Weights of a small transformer language model.
Size: 14 layers, width 224, 7 heads of 32, MLP 896 GELU, vocabulary 8192, 10.3M parameters.
Architecture: LayerNorm before each block, rotary positions, biases, normalized queries and keys.
MLP neurons of a small language model. Each row is named by its layer, matrix (up: input weights; down: output weights) and neuron, and shows model dimensions 0-127. Each number is 128 + 24 x the weight over its row's rms, rounded and kept within 0 to 255. Numbers have three digits each.
After each neuron's rows, "fires on" lists the tokens most often at its 100 highest values on Wikipedia text that the model never trained on.

L4.up524:085135155106128125140123119110095118120106127092132155143116110127122141122167135127141171149124144087147125088127163159123145175135114113097148148131131141149132109120102137163162135157157111066143106086190150152093134092101134157137164160137120083109089135105161137081119148149131151122159141123130081092141173111147162123170112134129141115123158101129143114095097119093123130150140
L4.down524:106119151090096096105139121119122098149115088095136107117147126117148144138094134094097134156141127097134133123138118166127152098133075147114136108147124139162079136154114113158119058101137144089135115180104130128146164140127180190127152111134095126140123089096164148091088113150110095129141154173149139122112097108116144112139116149107166112130187131163106103148116167161153128128098
fires on: "s", " of", "ed", "ran", "ic", "'"

L11.up512:102137121126142151128086122098112114133190160116149152165177174098186114154117150103165137122099145126138097177101136130156164155153130117153140108124134150123108117124148123131141100142146131145091100132150139157090117123097120115095102141125107112097114135073120152161105146188140114112130149141127170141152130148141123148133136120143112148102122105150117121119151161130166125124120
L11.down512:110124121100156125136148135161131158122097187109123112139156108109165122124129118146120166151142107122149105144109117068089143067115148125141084131151138164113140121116139141127171086095156120104130156129120104184131137096059142098135091109072087129122125167117129131138107137144133116106139167109159127132166142113131135131184104121139129153129121173107137104141142111118128136103112
fires on: " |", ",", " in", " –", " of"

L10.up574:125118160110130186097102101143163104141107120129097121158126137132143124123139096099150145156135131127122164154158128100134141119142142151137119162134107122128183156125124129096084105181143112138103167098121138165118132156120129138143083102121139087113155088090143127145093107176114127116137162103127128160154168156127114124111109156123145150109165083144122127117170113169158125147109
L10.down574:091087111080152144101126129105134129147088168127141169091119115116133120086102129132128173126116149107150121113123163102115135143142124131143135115118132119125116126116124136117124146138130173107138129150148095238096129136157132116109098148143115159144108076130114115123058140129107106128084089159151131097124121086146119177125149154136121117120086108131101103166083113142127134126104
fires on: " as", " |", " –", ":", " over", "-"

L7.up307:105073141098161200102119113079130109149109164098120143144118137130165110159144148124145106159146159160147106088120139127139108132161120142141111159121145098161106141118134162109124089183155129146161097171128101142083114122098113107105088160135151158112158089116140158162137104173103118133141147097136090158123098139106155125132130126102139136112115082113094144116121126127135147129153
L7.down307:149177112139121125117117118182159127131184193180129150065134112110094142143122097110130161115091097049113155150109107117106162099130154134108131095130141131110112111121132080158180135078092143136087142134126141126147143145157128136172151111158126127173137145131109119114120151093119148145088132141130158117138096096156114124143105138132115134085110128117138142136135159090138120166137
fires on: " |", " of", " the"

L3.up611:116109116157091106115161084152127114165122114110170122142087130135141109103125147163123175092109150087155068120156147131165148138121129144145147158107081156122119099147115153111130109139156111128110128138175137141149109136156149094164112167134106113052143175140094118123108150132124130139138125109134105107091115147115124104141124125148132138126124137168130148151154152147111172135104
L3.down611:119141161125124135157089150141109080077135174131099144141118163104160123137105130104096138168101169152124156134132092142140098141142132125132176118160143131117160147120146148126085139109169102113132175137121115154167119134136097125136124107140127121162137147155117133150160104053105118115105108126103152128166088085150115125119111104114143130127159151146170136120154090157113099157100
fires on: "-", " of", "s", "se", "ci", "ing"

L3.up15:102102158112128119101116122147155141100119155123156135115132150124123167150158120127138141082119135164178093123142142136148137161124145099144152120106161079143124129152108077148101106109127127093132088128168100147114160156177120119127116135108184126102091104119093185128109106196152124180148109143098103154143133087099161104126146109149157151083133079098132092160127139132123122124178
L3.down15:120175118136118136128118123169112146180128138152144149120149143092097112161132119116142143164102106115155123114136112106165127132155096119157108131119103106082084150151108123129120110146148150128140178102117185095098136111161141142157132139086138139143139115136125099142124123154126169161165149137153103134114084136136106202087143123129104133149131095132116156172143146136139086110075
fires on: ",", "ome", " home", " |", " to", "@"

L6.up35:117115123133131121172142151125121150134117166140114107135151109171102095159139112133120116140148132087161099134112113107149169131104131103162111135144152143186121123137138178110124168119144137154130103131115085142120117098155145107158168116140085098115108139207086136143117143140098094140104113089061136149094143168128130140147146108151140169150167155104160070145056096138133122125128
L6.down35:114087144156144173116108137154181107132140148082161120139126124136139143153156082125155095120130107145111110093131125179153126142090093068141140115126110120112106130139105137149106137125134137115125130111101105157104155122141085107205158130139160120138124160136139137141137156102126160093132125109102148129106123117161083129121118127106126115144155148172110123112143177141102150134159
fires on: "s", "ed", "ing", "-", "te"

L10.up653:139118104156105137132137118121120127143111172143125100146150131117102151153123167171103153112145166069120109127118091178126180134142119121080142096130116138148129155105111135160171158128074125139158080167125107146119127091125132133092110116161134126131148148129154153139168159103104123089115134158134124092164120143133093145115118158151116148100129144111115173091100154123098111155135
L10.down653:143143091100134118160113147114130096167171140127102101132140121136111134144120121135097097123163138108140142138152106130130130125156152166144146122103110126120146134112146159119116110143092144126085131150162172097126116160097093118091183125184177123108123110165151145143165113121114094095152116141152110104160144078108136132116125118092109131074157164119098167116125145159132138133087
fires on: "′", "″", " New", "°", "at", "ana"

L3.up240:124106126100160189134109082123137151108083166112119134157095133113150123128153125125128145117154095157157123155130108105132141079117141149133129211074158168113146114095139134137107134164127093172149124125123123114107128132143106142147107152097142164129129132122149164139116108124148133122104129094114055128122128130165148172146133085108151146140155192127173120099102121072116142164125
L3.down240:115160139107154150109135153142119148158116173141147157122125127115150148125119108107100102096130131141119127119148131110098103085176111156094101077139131078105115177130123128181147130111139144097133125120137108156102145122136127134118120117126164145096113104145102147122159134116113158148166094171151147096144124141146139104137121140112116115123174097137069115139148147112107146150119
fires on: " of", " |", " that", " to", " time", " about"

L2.up132:106087167128106148181120115166138133113181142132132140159109115171153146126128124129111088144105132106149108098141122137139119096117138129090112132132114178113136142115134143162143130127117125189135104124142121097152096094094163097151090148075154144195110117158117142105134158175130115151100119162118117142110126136080185140127074084124098110130158148134162132137167116097153125119129
L2.down132:132132135124109144167127150139102093098140166126154130133124122153145138093121141139139130099119081106102114119149119079116100141149117106130147139102126082143167112133078142123155119128117185108140123094161118153061128137145132100068165093128086131117123131115094130169127098127125148104113117131166167110125123077124100086139174117163100128137120113159133151170114121139168141130126
fires on: "s", "x", "mo", "mark", "ave"

L2.up546:118087118141143114124091129150139115118159161091113079140112129177108107126138096113103148102067137134117128113138139105097139127130131132117141123139120109091103167119107083128115147111131157131121107147148113093133059114100136133122131122144123117131095140137125169133106135090136130127098152123114119128145095158069139149132132133143123145140143120149129117084133144086085137106125
L2.down546:142129092125119143153113128099127139157130055141146124121130176096138101081111122126151139107141128092152121123157124145136132146141119165166132148133128126136140125155155136173140118149091125133105151146113098101139130162099135134121148143152129105074155158142139094148146110111082119138166111130177127142137101144150114091119124118154137090125138136125150160132141106167160180090124
fires on: "s", " of", " |"

L7.up391:136113123095167136141175108167129131119133154054098117110141103154138088133127120132126125122135133106128100132172064104124150148136141130145152110120140121105137162120131099128078109104138117144107136100144146071109116120150105119146110105109139146156119084135098138093142140103137111125120153127150133102109135173119116145137110119090133102135142094120112108148121143131119116123144
L7.down391:151115144161078118170147136108152111155091123134145074114131156124138130094100109136081147077095133186191120083128104134141119134113128114090130149130130101135137099151095126086098129095118111132111140162163074116176131124132091117154145111109109108130134160170094102161159119174131149129114126165121134138149110097120079151154119174102140103127125125121105181137105142098146132164136
fires on: " ", "\"", "'", " pro"

L3.up760:090105109097124169122111141093135166125154179128124102156125128149147095137139168118082156154089140111099122115109159121138144141152138152145128136141127138124110099139144141145095161120125103139135135110137172132143139103143070094174115140154144142126166137116128134155113132129140098159117144129123139128104104138110096152155107133118077142142070117143135128145141119179137158125099
L3.down760:142163140113110169140079154119128123144129139140081135165129157134122096121167146122102165175107142168115160160121159116119139136137119109126120134133126095139136168079130131095086143074144134126122177089129074110134118082110140106131099170154115105099124123128133135107101145102116128107065157148150139154145123129158159129127091130096135090092117096084127135155163142152155121161082
fires on: " of", ":", "Note", " /", "on", "ing"

L2.up49:150122126112175161112117112139143113140126129136144183125126120114133129140145121115110128121133110147092140113123130156154112099114143137133175112113094127162133099136123123152089127095127137105141115138129131137096131102161113135150129149103126171147181145142092127118114123113129086100074095096141122106120127129138152072097150150083097101070154109117110124141148105113142171101130
L2.down49:124149133127090120093133131085121111148105175137129142126117107117092175146153170147156167126143151132120115132132142116078156130130096111181100122150130121129148114122162148097146134138148103136136144122113113102156140139090075123117119122125103099094092107133142143103146092121105149141123118141143127170167095115095167135149099076152132149138123143158142107127127121132106149138118
fires on: "or", "ation", "ich", "y"

L4.up348:068113089114092129133122108115141153124119156092118130102164120084101134124156130131156139109169146120139129104112120149184144123135099082125139145117122107173133135128129136139134148141078111091151094146104119177146121124132114103146150159121114123127141128154101165119154157138120152101140157075103154130171142120151137153141136126131113088097151110132154119141105121104104116127151
L4.down348:167128164107162084100100136185134126177175140128148150162179121125139133130137102105098123146136115117133130147174134122075135099137186156119101116124089151109104148135132144115090155131125139118120138095221109072119113125124092100159113125151126153126100130156121070122118138109117110120126147165151104100122120139116134097117141109150116109152128155108093121125157155127116168091115
fires on: "s", "se", "ed", "e"

L6.up267:109135137109136123120142082130131144094111117096146142120089153169119139170086110118143144110166181109091117128133090119139139144077129106117155154094131136091178130117182121107098129129150184116118149093152131113113104131115157111123133111111157161172134145150118138137150150141144116139112105083102151156120157116143169140159130129106092076070167112195125131160124130119160111136103
L6.down267:138154121152112131079127146111082123128155127183163149146125096104093145103126152144127144128112096111139113139145148110149125135136148147147135161144140081125115142128147143125144128093105121108102128117090159126113111146125136124161141134139077139138111120145101153072185147108139118090116121158118138116095127150123130092149121133114121141150096142149121141103131144109122101150164
fires on: "'", "x", "ris", "y", "ough", " "

L6.up144:094120137092163108130116107137114155127130122142150104115146131139119115147127126205099135125109111135129116154097107122133135128130146171074112105140119121079157134167127148116110131121148106126153117150116125165082193102102165115115117132108156088150159110141102128104132088153113103103127156109147115107122130127158132147097150117133126122127160138102125163119095144149125143120101
L6.down144:125118113127102148122139132142107137119126139157139121125138139148158109145130082124136102081121065148166168097081156138171130155119137097136115145100103137145103150193124108116089143146107089173164138138103161123145097161143145127146137130145165147110105131121105138132152194153126082104147172143121135116146106114179113136136119118122204079072137114127087123108131129133074115128136
fires on: ")", "er", "}", "mer", "s"

L2.up818:126105135110116139167114135132157088137129142120097122101118122139177136056101124153138120081096126122107124144127162114159139102142141135079164136105163123133129141104101123151110140087125129161134088151105157114129115115150159135123150129095056105152109116138166127124115124161117138089086146198118110143117111152111123175145118114134123103137138165150162096110164145115133141118154
L2.down818:141082107163111116131165155109155105195159121115134168128136121130147124116116141130110115133103132157133119142123158131129114139140101135163080115164126150134160109113139141162158131132130132116119144105134137087137128155158095112091088148137124116115172142149123180116114117133138135131136095119144122145140077109140124134100096137135160137100105084100149132150105071118107125133129
fires on: "s"

L4.up285:131114083127089131146124102167115118102136116116128153145114116127129147153153125102109132125211096148141096130139173153106122110100168088101135168130157168170162171115159136107167121123122143136105101134126149104118098087142129145112148131098161126124114115136135125161134142147151159150117139130111145122160135167154111155081073142150098128130100184140121130117127146132063084125159
L4.down285:166166102136133164128097111119158139123138125123139149133162119176137159172165105123118117116174140133160152118142132136110108134141140108134126149118127124162102105104135127110182091116103141128141100160183115151095128105120105165103115094141147141111114059140112128116153145173138135137115141141131147178150145137132094147104132136164131139068116151096083124124135105142095131137111
fires on: "2", "′", "″", "-"

L6.up131:148053129119144154138128102148146111077154152105147088098117157127173134124136127129144130134126124153138128131138126118086086075129128158107132143131183146104120108167126103113121106165116098114136146157131133111098096126091145145107097139158124139132152129097131128149129133173114153111108123107159126147125158101115121139092161158131099105119104090135104141157117165112123081150132
L6.down131:130178122146120133106099098084151147131110122163171166144120162104147129116164151141137154138146120129101140131133134089138170120129108118134117097101108093177153118112159128132177125118101121135142090162104145131100196105184163077108131146141106098148145141147134153132089118108127126124103155144140101129146127153136143158127161148135123129102139148109157117151142145153101142117153
fires on: " of", " among", " from", " helped", " in", ","

L3.up597:127147118110131120144114143164146145150143114133133140123137145105153123114119107127141113149128153096104117113125134117126146133158131160148134099114161112144145112087085140096095135076173117119088122130103117128099120150170138130145158115133161093145161152119132102138120116106138068135096151114094136099083128119090115186171133110129090116142115102145131157139112132140138137153134
L3.down597:139133127083119107113063099125136122165137102113143123103113129144098076117163137137119131134156171140109098142118174121137093135142115138114110167130128128129123125172164126117188120160142134133125128150126154144137170114120091142155141160154094125099112092136123117179112135095147165130141095141114158112166172143166125122089140112115175126076093115105090126150160112134143129113176
fires on: " or", ":", "-", "ing", " out", " as"